Weights of a small transformer language model: 14 layers, 23.2M parameters.
MLP neurons of a small language model. Each row is named by its layer, matrix (up: input weights; down: output weights) and neuron, and shows model dimensions 128-223. Each number is 50 + 15 x the weight over its row's rms, rounded and kept within 0 to 99.
After each neuron's rows, "fires on" lists the tokens most often at its 100 highest values on Wikipedia text that the model never trained on. A number after a token or word is its count.

L7.up1091:40 32 67 68 56 81 28 58 29 51 55 77 50 28 39 50 15 43 12 68 54 61 39 52 30 53 43 63 46 46 53 30 51 32 26 30 64 69 68 25 45 29 33 35 52 46 32 46 32 38 79 35 32 50 35 17 37 63 69 44 53 55 54 27 59 62 42 48 51 35 56 35 47 60 44 49 62 55 47 15 42 55 34 48 47 52 27 45 48 72 42 61 40 67 97 32
L7.down1091:62 39 28 67 70 46 53 54 44 56 40 61 48 49 31 53 04 32 41 56 40 60 51 43 58 59 47 60 47 40 48 44 39 32 72 50 50 81 78 53 56 17 29 45 60 40 36 49 51 54 60 42 34 58 31 48 29 50 72 49 23 56 48 47 65 82 65 48 62 42 43 54 57 27 61 55 65 23 61 33 51 61 47 70 45 67 38 59 46 99 56 51 61 43 62 30
fires on: "." 18, ")" 16, ".\n\n" 13, ";" 10, " |" 10, "," 6

L9.up580:37 53 53 77 37 61 26 56 34 39 33 93 43 49 77 70 29 75 43 53 38 46 51 44 42 49 55 49 50 61 46 38 28 48 41 60 35 50 65 39 46 59 49 11 53 58 50 72 58 51 45 43 27 39 43 49 39 24 31 76 57 11 79 35 53 40 38 56 27 44 72 41 79 48 35 16 23 65 58 67 66 39 57 58 34 68 74 73 58 56 38 46 37 49 39 17
L9.down580:72 38 50 51 62 54 45 54 57 33 53 69 52 58 63 60 75 35 44 49 72 69 92 53 55 66 69 49 43 68 49 49 44 61 55 49 29 38 62 35 50 51 51 79 51 66 40 36 66 60 51 47 60 36 66 60 30 33 50 46 67 64 44 48 60 47 57 43 60 49 53 59 07 63 65 52 51 26 64 60 48 42 41 40 58 44 46 54 60 42 49 50 48 52 79 66
fires on: " " 34, "2" 29, " one" 11, "1" 4

L4.up267:73 47 24 47 67 48 65 65 72 68 39 49 63 63 36 53 37 55 65 07 73 38 46 36 28 55 52 57 53 44 72 30 49 57 54 73 41 08 50 20 44 85 46 68 38 56 55 48 48 59 26 71 69 48 43 57 32 51 65 74 62 68 07 21 67 43 53 37 19 55 42 54 58 64 45 50 64 58 26 65 35 17 50 50 49 59 41 71 43 59 53 48 39 33 39 49
L4.down267:39 36 70 60 37 20 52 46 41 40 74 47 55 26 57 46 56 54 32 50 48 44 66 75 58 25 45 34 49 48 44 42 64 42 64 29 42 70 58 78 37 23 65 51 72 36 56 51 41 50 65 21 16 23 60 73 50 63 59 51 43 54 70 62 62 48 46 55 47 62 38 48 19 43 31 49 58 61 61 35 65 42 39 66 72 75 45 41 75 24 50 54 47 47 65 40
fires on: " of" 41, "k" 5, "un" 4, " |" 4

L9.up195:63 78 36 34 47 52 28 53 30 61 38 69 55 61 32 42 60 50 36 25 33 40 44 65 36 09 79 46 56 63 61 36 62 42 27 40 40 26 53 48 55 54 45 47 37 67 63 44 47 27 56 74 50 38 49 50 57 36 58 38 48 32 30 42 62 47 52 52 31 46 42 45 48 60 49 48 52 67 60 49 46 70 36 73 21 36 72 70 45 41 79 68 51 52 71 19
L9.down195:57 39 77 54 60 66 60 51 70 60 65 43 39 43 62 55 42 46 62 64 49 48 48 37 66 68 43 38 73 22 54 53 44 79 73 42 54 73 37 47 35 41 54 38 70 43 57 60 43 70 53 49 49 86 41 42 44 34 23 52 75 63 59 65 47 47 41 43 54 58 54 45 40 59 38 64 56 43 57 46 45 26 64 25 65 58 29 35 40 67 36 64 43 33 08 73
fires on: "-" 20, " that" 12, ":" 12, " |" 10, " \"" 7, " the" 6

L9.up140:54 44 28 48 64 80 73 38 63 75 69 71 40 56 62 43 39 32 33 66 38 43 35 78 36 69 40 48 59 51 29 58 60 40 46 66 76 54 62 24 47 57 56 54 25 43 40 38 38 17 38 39 40 34 47 40 60 41 50 52 40 57 29 41 57 52 64 15 52 41 39 29 48 57 65 61 39 51 50 56 18 28 65 30 49 46 55 66 62 81 65 31 33 42 60 57
L9.down140:44 46 58 53 37 26 35 75 21 37 39 38 72 41 38 79 66 71 60 15 28 38 63 49 88 07 64 20 42 41 67 66 59 76 61 54 30 63 24 48 37 36 34 56 99 61 49 61 38 53 60 35 61 39 63 73 33 68 86 62 45 56 41 43 45 40 66 82 68 77 60 69 72 57 21 57 44 63 50 37 61 82 26 68 54 41 42 15 64 90 29 59 60 58 13 33
fires on: " on" 27, " for" 22, " of" 11, " |" 9, "ellow" 4, " and" 4

L9.up75:30 52 59 70 25 86 46 70 62 77 76 36 21 53 48 56 43 50 30 53 44 44 37 76 66 69 57 35 48 47 35 72 44 48 33 25 53 18 74 59 41 53 32 45 54 63 46 27 23 60 57 57 59 27 61 35 64 58 51 67 46 72 52 49 50 51 41 51 60 63 67 38 64 56 61 39 30 13 30 42 58 76 58 39 54 63 39 37 57 43 55 30 85 68 05 69
L9.down75:79 59 34 49 72 25 40 29 73 40 58 62 63 42 39 51 57 53 82 32 61 37 53 29 46 40 44 56 52 75 65 63 35 67 73 82 46 48 48 51 65 37 53 47 63 34 33 27 64 62 46 49 32 56 29 46 45 55 39 43 57 56 45 70 33 55 90 61 43 61 76 61 34 50 75 42 40 77 67 48 70 35 34 58 52 26 40 54 59 47 68 76 26 29 55 38
fires on: " that" 36, " who" 20, " and" 9, " which" 8, " determ" 5

L9.up215:45 42 68 52 58 37 66 47 60 58 47 46 32 61 35 39 50 53 37 50 27 56 37 50 65 41 40 64 50 62 63 59 49 64 31 66 29 59 41 65 51 52 32 56 56 43 52 69 71 56 49 67 45 39 25 75 50 50 43 34 50 66 23 44 46 36 21 34 94 56 59 42 64 60 51 70 56 27 45 72 37 11 45 61 57 69 68 64 76 36 64 49 39 49 51 50
L9.down215:35 44 97 70 53 41 54 29 55 30 23 62 55 56 77 37 55 40 63 57 49 85 54 85 58 88 63 42 46 31 45 51 66 68 52 23 62 57 72 38 45 44 54 37 42 42 82 74 59 64 73 18 54 34 61 35 72 56 50 40 56 48 49 63 49 43 70 49 49 41 37 66 60 43 65 36 61 66 78 50 56 38 36 32 56 27 20 60 50 48 66 40 49 53 72 16
fires on: " an" 59, "," 6, " B" 6, "ig" 4

L4.up23:58 48 41 61 55 45 53 43 46 58 11 73 30 31 61 42 44 57 43 67 42 35 65 25 28 44 31 38 53 45 64 68 26 35 44 68 48 33 48 34 52 56 70 72 62 48 57 63 52 46 50 62 62 24 46 33 53 58 65 65 61 34 64 26 39 75 54 63 76 55 76 47 42 41 57 70 52 60 38 46 30 35 67 47 58 38 40 53 50 54 67 51 24 31 44 41
L4.down23:55 40 37 61 48 63 76 66 44 30 65 49 73 41 15 64 64 59 44 47 56 48 54 64 71 72 51 39 51 60 71 19 36 45 54 42 43 32 58 40 41 49 84 31 26 50 36 44 65 53 47 46 75 42 44 84 62 38 33 42 52 66 65 66 39 57 29 48 86 52 40 74 19 52 43 45 55 32 50 50 65 35 55 51 40 29 25 49 48 45 41 34 64 55 43 34
fires on: " \"" 53, "]" 7, ":" 6, "'" 4, ":\n\n" 4

L10.up1340:56 41 57 57 57 50 58 47 69 52 66 31 44 54 09 41 30 51 43 42 71 38 35 64 33 62 38 73 59 34 34 36 65 36 33 43 36 53 56 40 55 41 72 66 42 46 33 53 65 48 32 71 63 42 48 72 72 24 43 61 64 34 53 67 54 61 37 28 36 53 51 72 76 19 52 46 29 87 43 50 52 65 49 39 63 73 57 60 50 80 89 69 30 32 63 22
L10.down1340:59 51 63 49 49 47 56 72 71 58 53 53 56 31 31 48 55 49 49 27 35 45 47 40 51 40 63 78 55 55 63 28 42 59 72 57 36 77 59 48 50 42 29 56 42 78 39 48 50 54 53 77 47 33 43 61 32 41 29 78 59 36 41 67 52 56 69 68 50 54 50 42 52 75 60 56 40 36 51 41 23 40 48 52 31 38 60 32 71 57 72 41 63 30 24 99
fires on: " in" 23, " of" 21, "ern" 6, " for" 5

L7.up617:54 49 36 61 41 69 63 48 41 41 53 65 24 54 45 62 40 37 46 54 38 53 61 59 34 48 45 47 51 59 54 69 32 59 52 50 29 43 66 44 22 48 38 44 62 54 29 50 45 59 51 48 48 53 83 54 56 56 39 81 42 52 57 37 59 31 15 53 54 63 60 28 64 48 36 56 71 59 61 76 48 44 87 32 52 58 54 48 51 50 64 42 35 52 45 55
L7.down617:52 35 72 56 69 47 16 71 50 53 66 34 27 77 27 72 73 40 36 52 38 33 66 50 50 29 27 48 26 47 70 47 68 48 33 31 43 55 52 39 48 50 33 70 63 78 28 67 69 74 41 47 68 41 67 66 52 55 41 34 41 62 64 55 46 62 39 59 32 67 45 50 57 77 47 33 47 48 76 45 12 64 40 56 43 66 49 49 31 53 47 60 65 65 34 71
fires on: "1" 37, " " 15, "c" 5, "esc" 5, " the" 4, " be" 4

L7.up1409:50 53 51 46 30 35 66 43 43 64 38 76 61 51 60 28 66 21 36 58 75 23 50 56 57 73 62 58 56 74 58 70 56 25 65 44 50 55 57 64 34 48 60 47 43 76 41 38 32 32 58 55 24 45 29 65 49 58 62 61 71 17 31 45 60 56 68 35 54 44 53 51 48 68 61 57 46 29 40 63 69 62 32 48 40 54 68 60 65 59 48 68 60 65 53 35
L7.down1409:33 43 71 51 49 50 36 63 67 57 73 45 51 45 33 51 77 75 68 45 39 83 30 44 56 30 56 36 43 19 21 43 70 54 47 48 61 73 79 38 41 68 51 34 66 35 44 41 58 59 48 23 35 40 75 59 06 55 30 59 60 86 72 45 76 41 48 26 54 59 42 39 61 49 36 47 37 44 41 60 21 42 69 49 36 38 25 29 33 59 62 59 45 34 32 32
fires on: " |" 28, " " 25

L9.up356:16 53 69 59 46 63 63 35 59 53 34 20 43 38 49 47 32 32 45 38 57 73 42 60 46 56 71 53 49 59 52 33 61 34 37 35 53 54 25 42 38 50 27 11 36 69 68 62 55 63 22 40 42 39 61 29 58 47 20 52 79 86 76 38 41 47 54 36 50 56 58 15 83 65 71 63 59 43 51 42 46 46 44 59 53 62 53 44 64 61 42 59 47 26 40 35
L9.down356:62 37 38 30 82 41 36 38 49 53 75 65 32 58 65 59 57 63 79 41 50 32 62 40 40 41 45 55 56 40 64 43 36 51 59 45 71 34 71 65 37 42 65 58 58 33 32 51 52 30 56 72 55 64 50 36 32 57 63 23 30 32 37 47 55 48 35 42 75 48 47 76 41 47 36 63 44 65 37 48 46 47 55 61 36 48 58 59 43 44 52 65 46 72 41 50
fires on: " M" 23, " H" 19, " E" 7, " R" 5

L10.up47:55 50 51 33 39 53 55 44 51 60 76 36 43 56 46 47 72 66 55 45 60 54 81 42 66 52 55 62 45 50 67 32 30 56 49 43 41 28 38 30 38 31 44 34 19 44 50 21 37 67 11 69 62 71 63 71 63 40 39 28 70 30 58 71 49 52 34 32 60 53 54 21 52 16 61 68 45 48 34 47 61 79 36 61 47 58 72 51 49 46 15 45 56 47 48 25
L10.down47:55 57 76 69 52 43 79 50 62 64 53 46 50 43 53 36 44 24 49 52 53 37 49 42 48 56 57 30 51 28 24 43 44 49 58 55 59 57 28 60 85 32 44 63 59 54 45 49 40 58 55 50 48 40 46 57 32 49 32 26 55 30 29 54 48 49 23 62 35 66 46 71 80 74 43 59 59 26 43 58 26 32 86 58 40 28 46 58 77 44 75 70 44 59 18 73
fires on: " in" 37, " on" 21, " of" 9, " ran" 4

L9.up1133:69 85 52 67 22 49 51 51 60 51 61 79 37 00 28 32 64 24 49 40 19 55 51 48 54 28 70 63 51 70 60 57 80 50 43 28 74 50 59 62 31 40 41 50 54 70 58 69 54 60 58 35 40 60 49 48 46 46 74 53 21 57 23 50 41 58 56 55 41 44 34 52 56 60 67 48 70 55 38 62 53 28 35 49 49 70 47 71 42 74 25 37 65 38 45 42
L9.down1133:49 36 49 54 42 70 54 40 22 79 42 28 50 58 41 61 28 50 37 25 53 72 50 46 41 74 59 54 72 59 51 48 32 75 54 58 50 50 55 56 46 49 51 73 80 50 54 50 52 48 54 61 43 43 64 38 45 62 57 63 82 53 53 59 81 49 55 52 39 46 16 17 66 54 33 50 30 67 61 31 23 74 70 24 42 62 42 45 61 46 56 48 63 77 57 48
fires on: " was" 46, " her" 5, "ud" 5, "'s" 4, " is" 4

L9.up793:41 58 47 40 37 65 46 51 53 51 46 74 64 54 33 35 35 43 52 36 31 49 53 47 54 72 60 58 52 40 79 15 66 52 36 54 57 48 57 53 37 52 70 21 42 93 75 60 55 49 30 37 71 30 35 49 63 52 56 65 47 64 42 44 40 57 66 64 71 48 37 40 35 14 74 61 33 61 81 53 44 47 37 44 28 28 71 50 48 65 41 42 51 25 65 39
L9.down793:30 55 65 53 54 46 83 45 27 58 54 72 44 37 69 62 65 36 23 52 31 37 37 43 40 40 28 66 49 33 37 40 34 35 42 61 64 41 74 60 53 29 66 45 58 61 44 78 55 39 79 95 45 44 48 55 40 51 28 28 64 47 46 23 56 38 37 62 56 54 38 56 49 71 47 51 60 72 54 16 42 47 56 36 47 41 31 54 49 45 30 33 52 63 54 25
fires on: " m" 16, " was" 11, " R" 9, " D" 8, " M" 7, " is" 6

L4.up698:46 39 61 65 62 48 61 35 51 39 49 49 22 53 37 82 63 49 44 74 47 39 37 48 37 50 46 63 57 53 53 60 67 31 57 49 62 64 53 41 59 49 65 64 64 51 61 19 71 30 32 43 53 51 38 60 28 41 68 65 55 47 35 42 59 41 61 78 68 57 55 48 46 60 53 37 38 53 52 45 47 52 64 20 74 40 41 56 64 63 53 40 67 34 45 43
L4.down698:41 66 61 41 55 50 48 75 41 77 43 44 74 71 53 70 60 71 46 42 51 67 49 33 57 39 64 57 41 55 42 44 42 52 47 38 52 37 43 68 50 55 48 19 36 41 56 48 17 68 61 54 55 44 64 34 48 29 18 54 27 71 65 61 44 54 55 39 31 45 37 48 56 47 63 93 70 32 53 52 36 36 38 64 52 45 44 35 00 34 32 50 25 56 63 66
fires on: "," 33, " (" 8, " in" 8, " |" 6, "d" 6

L7.up1202:41 51 52 89 41 51 42 74 46 54 41 62 51 56 34 75 51 42 71 27 59 46 43 45 39 41 32 44 47 70 34 52 45 38 56 56 37 61 55 27 64 51 43 53 55 48 26 44 45 42 29 51 58 61 44 41 29 38 50 40 66 55 47 85 41 57 41 53 63 50 35 40 37 55 51 40 54 65 43 65 23 83 50 64 54 74 66 45 43 56 54 24 43 49 41 35
L7.down1202:49 55 40 53 55 55 47 41 37 50 62 26 49 53 53 62 57 68 46 82 21 44 57 22 80 60 72 59 46 52 65 45 23 64 31 34 65 37 56 52 37 57 87 51 59 49 57 57 37 23 48 38 51 41 42 53 47 42 69 40 45 44 39 31 52 55 56 41 49 44 43 56 48 17 70 68 66 53 84 00 30 54 48 41 65 53 32 53 25 44 61 76 65 31 48 75
fires on: " (" 27, " Che" 12, "ot" 9, "ron" 4

L10.up1082:35 23 68 46 57 51 56 37 80 52 51 75 53 45 62 25 57 50 56 38 39 30 54 74 58 56 74 25 50 50 51 66 49 40 51 65 59 07 45 43 54 58 21 75 61 76 82 47 54 70 24 39 56 46 35 57 58 56 30 61 14 52 38 58 47 51 74 36 31 45 68 44 21 51 51 48 63 67 50 64 37 73 18 50 20 59 33 28 43 41 47 39 56 74 63 41
L10.down1082:41 32 57 47 48 54 33 61 30 52 62 25 60 62 49 61 34 54 40 68 32 47 42 37 22 73 32 58 71 45 40 30 32 36 27 50 58 71 42 43 63 41 45 49 76 31 44 82 63 43 36 59 60 35 42 60 77 64 35 29 41 23 32 61 61 43 40 77 22 60 69 74 55 58 53 17 50 50 53 75 49 53 30 45 49 59 26 56 28 32 39 62 85 22 72 45
fires on: "1" 23, " oper" 14, "or" 9, " g" 9, "G" 7, " was" 7

L9.up566:43 45 64 38 47 43 65 60 59 42 31 66 56 51 66 80 33 49 32 35 37 53 59 57 61 35 28 28 29 44 49 31 37 67 42 54 39 48 62 54 49 70 36 38 65 48 28 17 27 31 55 53 38 41 36 44 46 83 41 24 48 44 46 36 38 49 48 38 44 38 55 63 31 63 23 16 78 49 48 41 60 27 41 41 47 32 66 26 40 72 42 57 77 38 52 64
L9.down566:49 47 50 54 43 37 56 42 59 51 11 14 70 58 66 26 68 54 38 62 36 47 47 60 58 57 70 59 60 66 42 53 41 30 40 23 56 29 50 57 59 37 55 80 83 42 49 81 47 42 73 41 34 42 74 52 61 32 38 59 55 63 51 54 28 65 76 73 44 74 54 43 47 45 34 69 67 40 41 28 55 42 29 41 24 45 35 61 59 85 46 50 28 40 58 21
fires on: " the" 15, "ing" 12, " a" 11, "'s" 8, "ional" 4, " similar" 4

L4.up982:38 65 64 62 56 55 44 62 35 62 73 37 62 29 38 39 35 33 36 72 53 56 47 65 40 51 27 50 83 41 34 42 56 28 76 41 35 38 44 44 72 49 54 52 25 28 77 60 56 51 67 39 57 47 48 80 39 69 43 59 56 43 64 49 31 33 32 54 74 31 61 39 52 61 40 65 32 56 44 49 61 62 52 27 40 30 41 47 63 36 35 29 58 50 58 67
L4.down982:74 61 68 46 43 23 62 58 58 52 73 63 46 43 33 54 53 31 44 17 54 35 54 55 33 59 59 62 23 44 62 87 35 53 55 61 53 50 38 48 43 80 45 59 73 39 65 36 56 54 34 42 35 38 58 41 73 53 32 45 35 52 31 23 45 69 56 52 33 79 51 85 37 30 48 36 57 61 57 21 44 63 33 32 47 44 52 48 55 37 50 34 41 50 55 64
fires on: " and" 46, " who" 11, "ro" 10, "ist" 7, "or" 5, "ora" 4

L9.up398:43 50 48 66 62 26 56 51 46 42 49 51 39 38 54 27 32 42 23 44 62 42 39 46 25 40 35 10 47 55 67 27 82 66 18 60 53 73 62 51 36 65 54 50 53 54 59 62 07 57 54 34 59 38 55 46 56 70 49 60 38 54 52 20 27 64 69 27 35 36 52 51 56 25 53 49 57 77 41 55 23 58 21 45 56 54 73 31 72 58 56 23 50 47 63 50
L9.down398:26 52 60 47 49 28 75 37 51 78 44 51 52 44 38 55 90 79 77 47 34 58 72 56 24 67 43 33 55 39 33 58 32 26 52 48 77 76 36 52 49 47 66 53 55 60 37 71 49 40 34 75 33 43 74 47 58 45 21 15 56 42 58 59 18 59 51 53 45 49 55 37 46 77 62 22 54 74 54 53 84 47 30 53 41 62 55 56 30 30 41 69 50 41 64 66
fires on: "1" 26, "9" 22, "2" 14, "or" 11

L10.up74:49 10 44 22 53 41 50 24 63 69 57 55 41 27 41 60 58 59 40 65 62 41 65 72 37 61 45 40 49 49 43 45 38 53 35 27 48 33 22 68 30 45 71 55 53 61 67 67 44 49 57 81 44 37 46 60 66 52 35 38 42 45 21 54 48 39 60 00 64 75 68 64 38 72 47 29 62 66 39 65 38 44 74 59 58 49 71 47 59 62 55 62 39 70 67 41
L10.down74:78 40 29 42 61 46 54 75 22 58 36 54 50 58 43 58 55 38 50 27 45 39 57 39 42 25 29 78 86 48 27 33 37 45 62 47 69 75 62 47 37 39 13 32 48 51 13 65 47 48 47 42 38 57 52 43 52 41 78 56 76 66 45 51 70 67 42 69 54 61 25 48 58 33 33 62 74 36 55 38 41 58 52 66 29 89 52 24 74 39 53 57 46 47 25 74
fires on: " In" 40, " in" 29, "In" 8, " " 6, " of" 4

L4.up43:54 55 60 36 38 56 44 59 90 97 58 63 32 54 57 42 45 28 56 65 63 57 59 60 52 57 56 40 55 63 65 37 48 54 52 48 76 36 46 66 41 37 38 73 40 41 26 48 51 85 62 49 37 27 52 67 54 57 59 21 47 51 64 19 63 55 48 40 62 50 67 44 46 87 45 54 55 33 67 63 18 58 58 44 50 57 12 24 53 45 73 10 51 63 57 72
L4.down43:44 32 22 62 61 57 60 31 60 34 33 43 69 41 57 70 49 47 50 68 42 43 67 42 47 45 50 36 60 49 54 61 67 45 60 61 45 45 67 42 67 39 39 35 72 72 59 59 62 43 79 58 64 39 50 65 57 19 47 38 46 41 31 42 46 62 75 30 49 65 57 28 24 29 53 38 68 36 48 52 49 47 56 46 49 18 67 64 40 27 24 69 43 43 61 65
fires on: " a" 49, "a" 11, "A" 7, " an" 6, "et" 5, "an" 4

L4.up553:41 35 26 78 75 59 51 35 80 55 31 31 50 65 24 54 61 33 32 55 60 33 50 42 66 99 43 28 48 83 56 63 45 59 73 56 37 68 33 29 42 68 60 51 53 30 44 61 40 52 47 41 72 56 41 54 73 40 59 41 57 78 38 68 52 63 73 43 68 32 66 49 52 45 22 74 59 73 58 59 57 44 47 17 60 61 37 36 55 42 47 29 63 11 44 30
L4.down553:39 62 46 56 61 51 85 57 56 56 70 72 60 63 27 34 39 54 59 42 27 43 61 55 72 60 46 40 53 33 37 39 62 25 40 33 32 31 63 28 43 34 54 39 64 34 64 64 69 36 54 70 71 49 56 28 61 49 53 44 50 28 21 52 42 75 74 57 88 63 36 83 36 64 24 22 62 45 79 49 55 42 48 64 55 52 51 58 66 46 71 59 57 71 30 49
fires on: "." 21, "," 13, ")." 12, " of" 8, " \"" 7, ":" 6

L10.up451:27 57 59 64 50 43 45 62 52 23 42 67 38 40 53 43 35 40 72 51 57 41 33 28 53 56 50 50 77 35 56 34 54 72 28 32 89 41 45 36 28 59 57 68 83 66 61 63 57 32 50 55 65 69 47 36 69 33 84 67 41 65 52 56 56 49 55 63 48 44 73 37 13 52 63 44 61 74 22 37 59 23 47 57 31 70 25 55 67 45 48 81 63 38 65 26
L10.down451:61 44 30 57 65 68 51 46 40 55 57 49 61 42 34 35 55 31 46 34 65 79 66 73 71 64 51 57 44 44 28 44 73 10 64 27 53 58 29 61 49 57 26 33 65 53 59 36 25 66 45 73 58 57 45 60 30 64 46 46 44 70 29 27 64 49 48 50 41 52 47 32 39 41 46 50 32 24 20 59 64 73 55 62 42 00 41 62 48 99 33 61 36 45 20 80
fires on: "-" 21, " |" 18, "===" 14, "." 13, ");" 6

L10.up795:48 52 57 42 61 53 73 45 56 57 62 22 53 31 46 70 36 48 66 31 53 56 85 52 00 46 35 45 46 76 76 36 48 52 30 53 38 86 66 51 37 53 59 53 60 40 68 56 30 40 31 36 22 32 40 52 58 47 59 53 62 62 40 72 56 08 40 57 59 59 34 46 45 60 34 42 50 53 46 46 54 57 46 39 43 24 61 67 54 47 47 56 64 74 58 37
L10.down795:35 44 50 54 44 50 75 35 44 63 67 62 69 45 43 78 36 59 39 64 74 54 17 35 47 35 68 74 54 54 43 46 44 50 53 78 44 49 42 19 44 50 55 66 33 72 34 94 52 63 56 50 40 35 52 56 43 66 52 58 57 65 61 41 55 68 71 28 58 34 62 30 50 57 71 43 47 35 21 73 32 36 79 51 37 36 38 38 44 34 78 59 33 54 57 53
fires on: "2" 23, "il" 19, " in" 6, " adv" 5, "." 5

L9.up1035:42 39 32 69 51 64 53 49 40 60 51 30 46 46 69 70 35 54 42 34 36 67 57 51 79 53 38 53 49 58 58 30 69 83 62 51 87 43 50 50 36 59 39 62 52 53 32 46 39 51 30 69 60 35 42 41 53 97 68 44 54 58 66 33 27 69 18 33 42 35 25 51 62 91 47 72 75 27 69 47 41 47 27 47 35 50 49 65 57 44 73 67 58 67 47 39
L9.down1035:52 16 45 71 36 66 45 39 62 62 32 45 54 45 65 74 42 44 64 46 68 42 65 65 57 87 55 38 49 44 60 49 32 52 51 49 43 40 56 31 75 30 58 42 77 57 59 62 52 40 83 61 16 54 42 63 43 53 48 45 51 56 63 73 65 55 63 33 41 50 62 55 57 55 50 39 22 54 52 29 62 55 57 28 38 45 22 61 48 50 38 29 21 30 62 29
fires on: " " 31, " M" 16, " a" 7

L4.up207:44 57 66 50 74 65 63 56 65 53 28 81 58 61 50 53 46 55 47 46 66 37 58 66 37 43 33 45 21 46 77 46 67 55 42 53 76 66 55 36 70 29 67 40 53 44 41 60 36 74 64 29 86 44 47 56 60 24 75 55 27 67 31 56 47 57 23 51 71 82 51 39 46 55 36 62 37 65 39 53 65 36 56 45 32 61 59 53 40 32 39 66 58 66 54 59
L4.down207:52 31 54 57 34 50 50 40 34 52 93 70 55 52 52 70 56 51 33 75 28 76 40 22 61 31 44 65 80 66 24 60 47 30 35 51 24 61 40 56 27 92 56 37 37 59 52 73 65 35 56 67 49 68 47 30 44 52 30 49 76 37 60 31 45 58 54 60 48 15 33 50 49 59 66 48 68 38 53 63 26 39 72 57 74 50 44 47 53 57 42 58 50 49 34 40
fires on: ":" 18, " was" 17, " is" 14, "," 8, " play" 6, "h" 6

L10.up820:69 62 49 48 18 60 55 62 80 66 60 70 40 47 34 49 41 42 04 55 50 61 66 52 29 53 31 77 62 44 59 58 21 25 36 31 70 25 66 46 43 42 47 41 39 71 63 55 46 42 66 18 73 07 58 69 62 47 89 48 70 47 34 50 41 47 26 70 34 54 37 24 53 49 21 58 58 60 26 45 46 47 93 45 33 57 43 59 71 70 62 49 25 54 48 48
L10.down820:53 35 64 43 43 45 43 44 53 46 39 41 56 55 57 22 59 59 67 50 45 70 32 58 32 32 41 55 41 23 36 44 63 75 58 63 42 40 42 54 50 67 19 47 44 57 48 43 49 34 57 32 42 47 57 54 52 27 61 36 44 28 53 18 39 20 46 71 45 65 65 51 37 45 19 60 39 53 24 47 57 53 55 35 56 54 50 39 38 99 36 32 43 32 00 43
fires on: "-" 41, "," 17, " |" 14, " –" 10, ":" 5

L4.up1313:28 48 34 77 48 49 74 44 42 23 54 43 66 37 65 46 35 63 56 53 46 53 54 76 64 35 44 52 43 70 38 31 45 66 69 31 43 63 66 43 49 63 59 14 54 45 62 55 74 28 56 39 52 41 37 51 47 69 72 49 51 44 47 67 80 34 47 38 69 23 60 49 53 49 78 67 19 45 64 38 69 53 45 35 28 49 44 55 32 47 28 62 60 42 31 74
L4.down1313:47 73 58 50 52 59 45 14 36 60 67 43 53 53 56 52 54 30 40 42 31 64 29 27 43 39 30 55 62 51 87 47 60 65 37 88 34 34 56 71 33 58 66 78 38 38 48 47 61 54 20 58 56 56 65 54 37 43 35 65 48 49 53 69 54 53 55 54 64 49 43 53 50 31 47 53 74 76 61 26 49 86 49 39 72 18 44 58 61 47 72 35 50 33 57 34
fires on: "|" 28, "ors" 7, "ro" 6, "ell" 5, "ist" 5, "et" 5

L9.up752:39 34 48 44 38 41 42 30 63 69 68 77 62 35 27 33 32 38 21 37 51 50 50 98 66 62 52 43 50 57 44 27 28 64 40 29 65 48 52 04 19 32 46 60 53 57 67 57 50 33 49 33 57 22 42 47 47 58 73 51 65 66 39 52 76 79 28 42 53 52 40 60 38 58 27 41 85 66 32 49 18 40 58 50 31 73 65 52 30 99 35 47 53 20 29 60
L9.down752:63 46 62 42 55 60 49 39 50 46 39 33 68 69 64 26 56 77 84 30 47 63 61 37 56 39 63 56 34 37 30 47 75 58 48 74 26 67 30 70 48 85 32 59 43 64 52 52 42 53 75 54 55 49 53 56 52 35 57 38 40 35 60 33 44 35 68 75 43 62 47 22 34 45 36 56 26 52 34 39 54 47 63 18 68 50 36 20 25 99 37 39 33 32 00 72
fires on: "." 37, "," 34, ")" 10, " ===\n\n" 5, " |" 5

L9.up1516:59 73 54 51 31 52 78 38 52 46 54 50 72 49 51 50 51 40 65 21 56 65 44 53 74 72 71 40 62 64 59 41 69 47 42 69 28 45 48 69 52 55 49 45 22 50 86 67 88 51 38 54 33 49 54 31 27 62 50 53 39 43 53 39 43 60 51 44 76 38 53 45 55 49 46 45 41 73 21 27 51 38 34 38 62 46 57 60 69 27 66 52 56 31 43 30
L9.down1516:26 35 43 30 61 60 27 66 76 76 46 42 51 62 58 56 65 54 51 66 48 75 61 26 67 46 39 62 43 43 50 42 23 50 65 48 81 22 37 47 53 60 44 39 57 43 20 36 37 40 58 43 68 39 67 57 61 54 44 43 71 32 43 72 77 49 58 55 27 38 46 39 42 77 32 70 70 32 59 53 43 51 48 79 57 50 64 45 11 42 30 53 41 56 32 66
fires on: " \"" 36, "," 28, " (" 15, " ." 4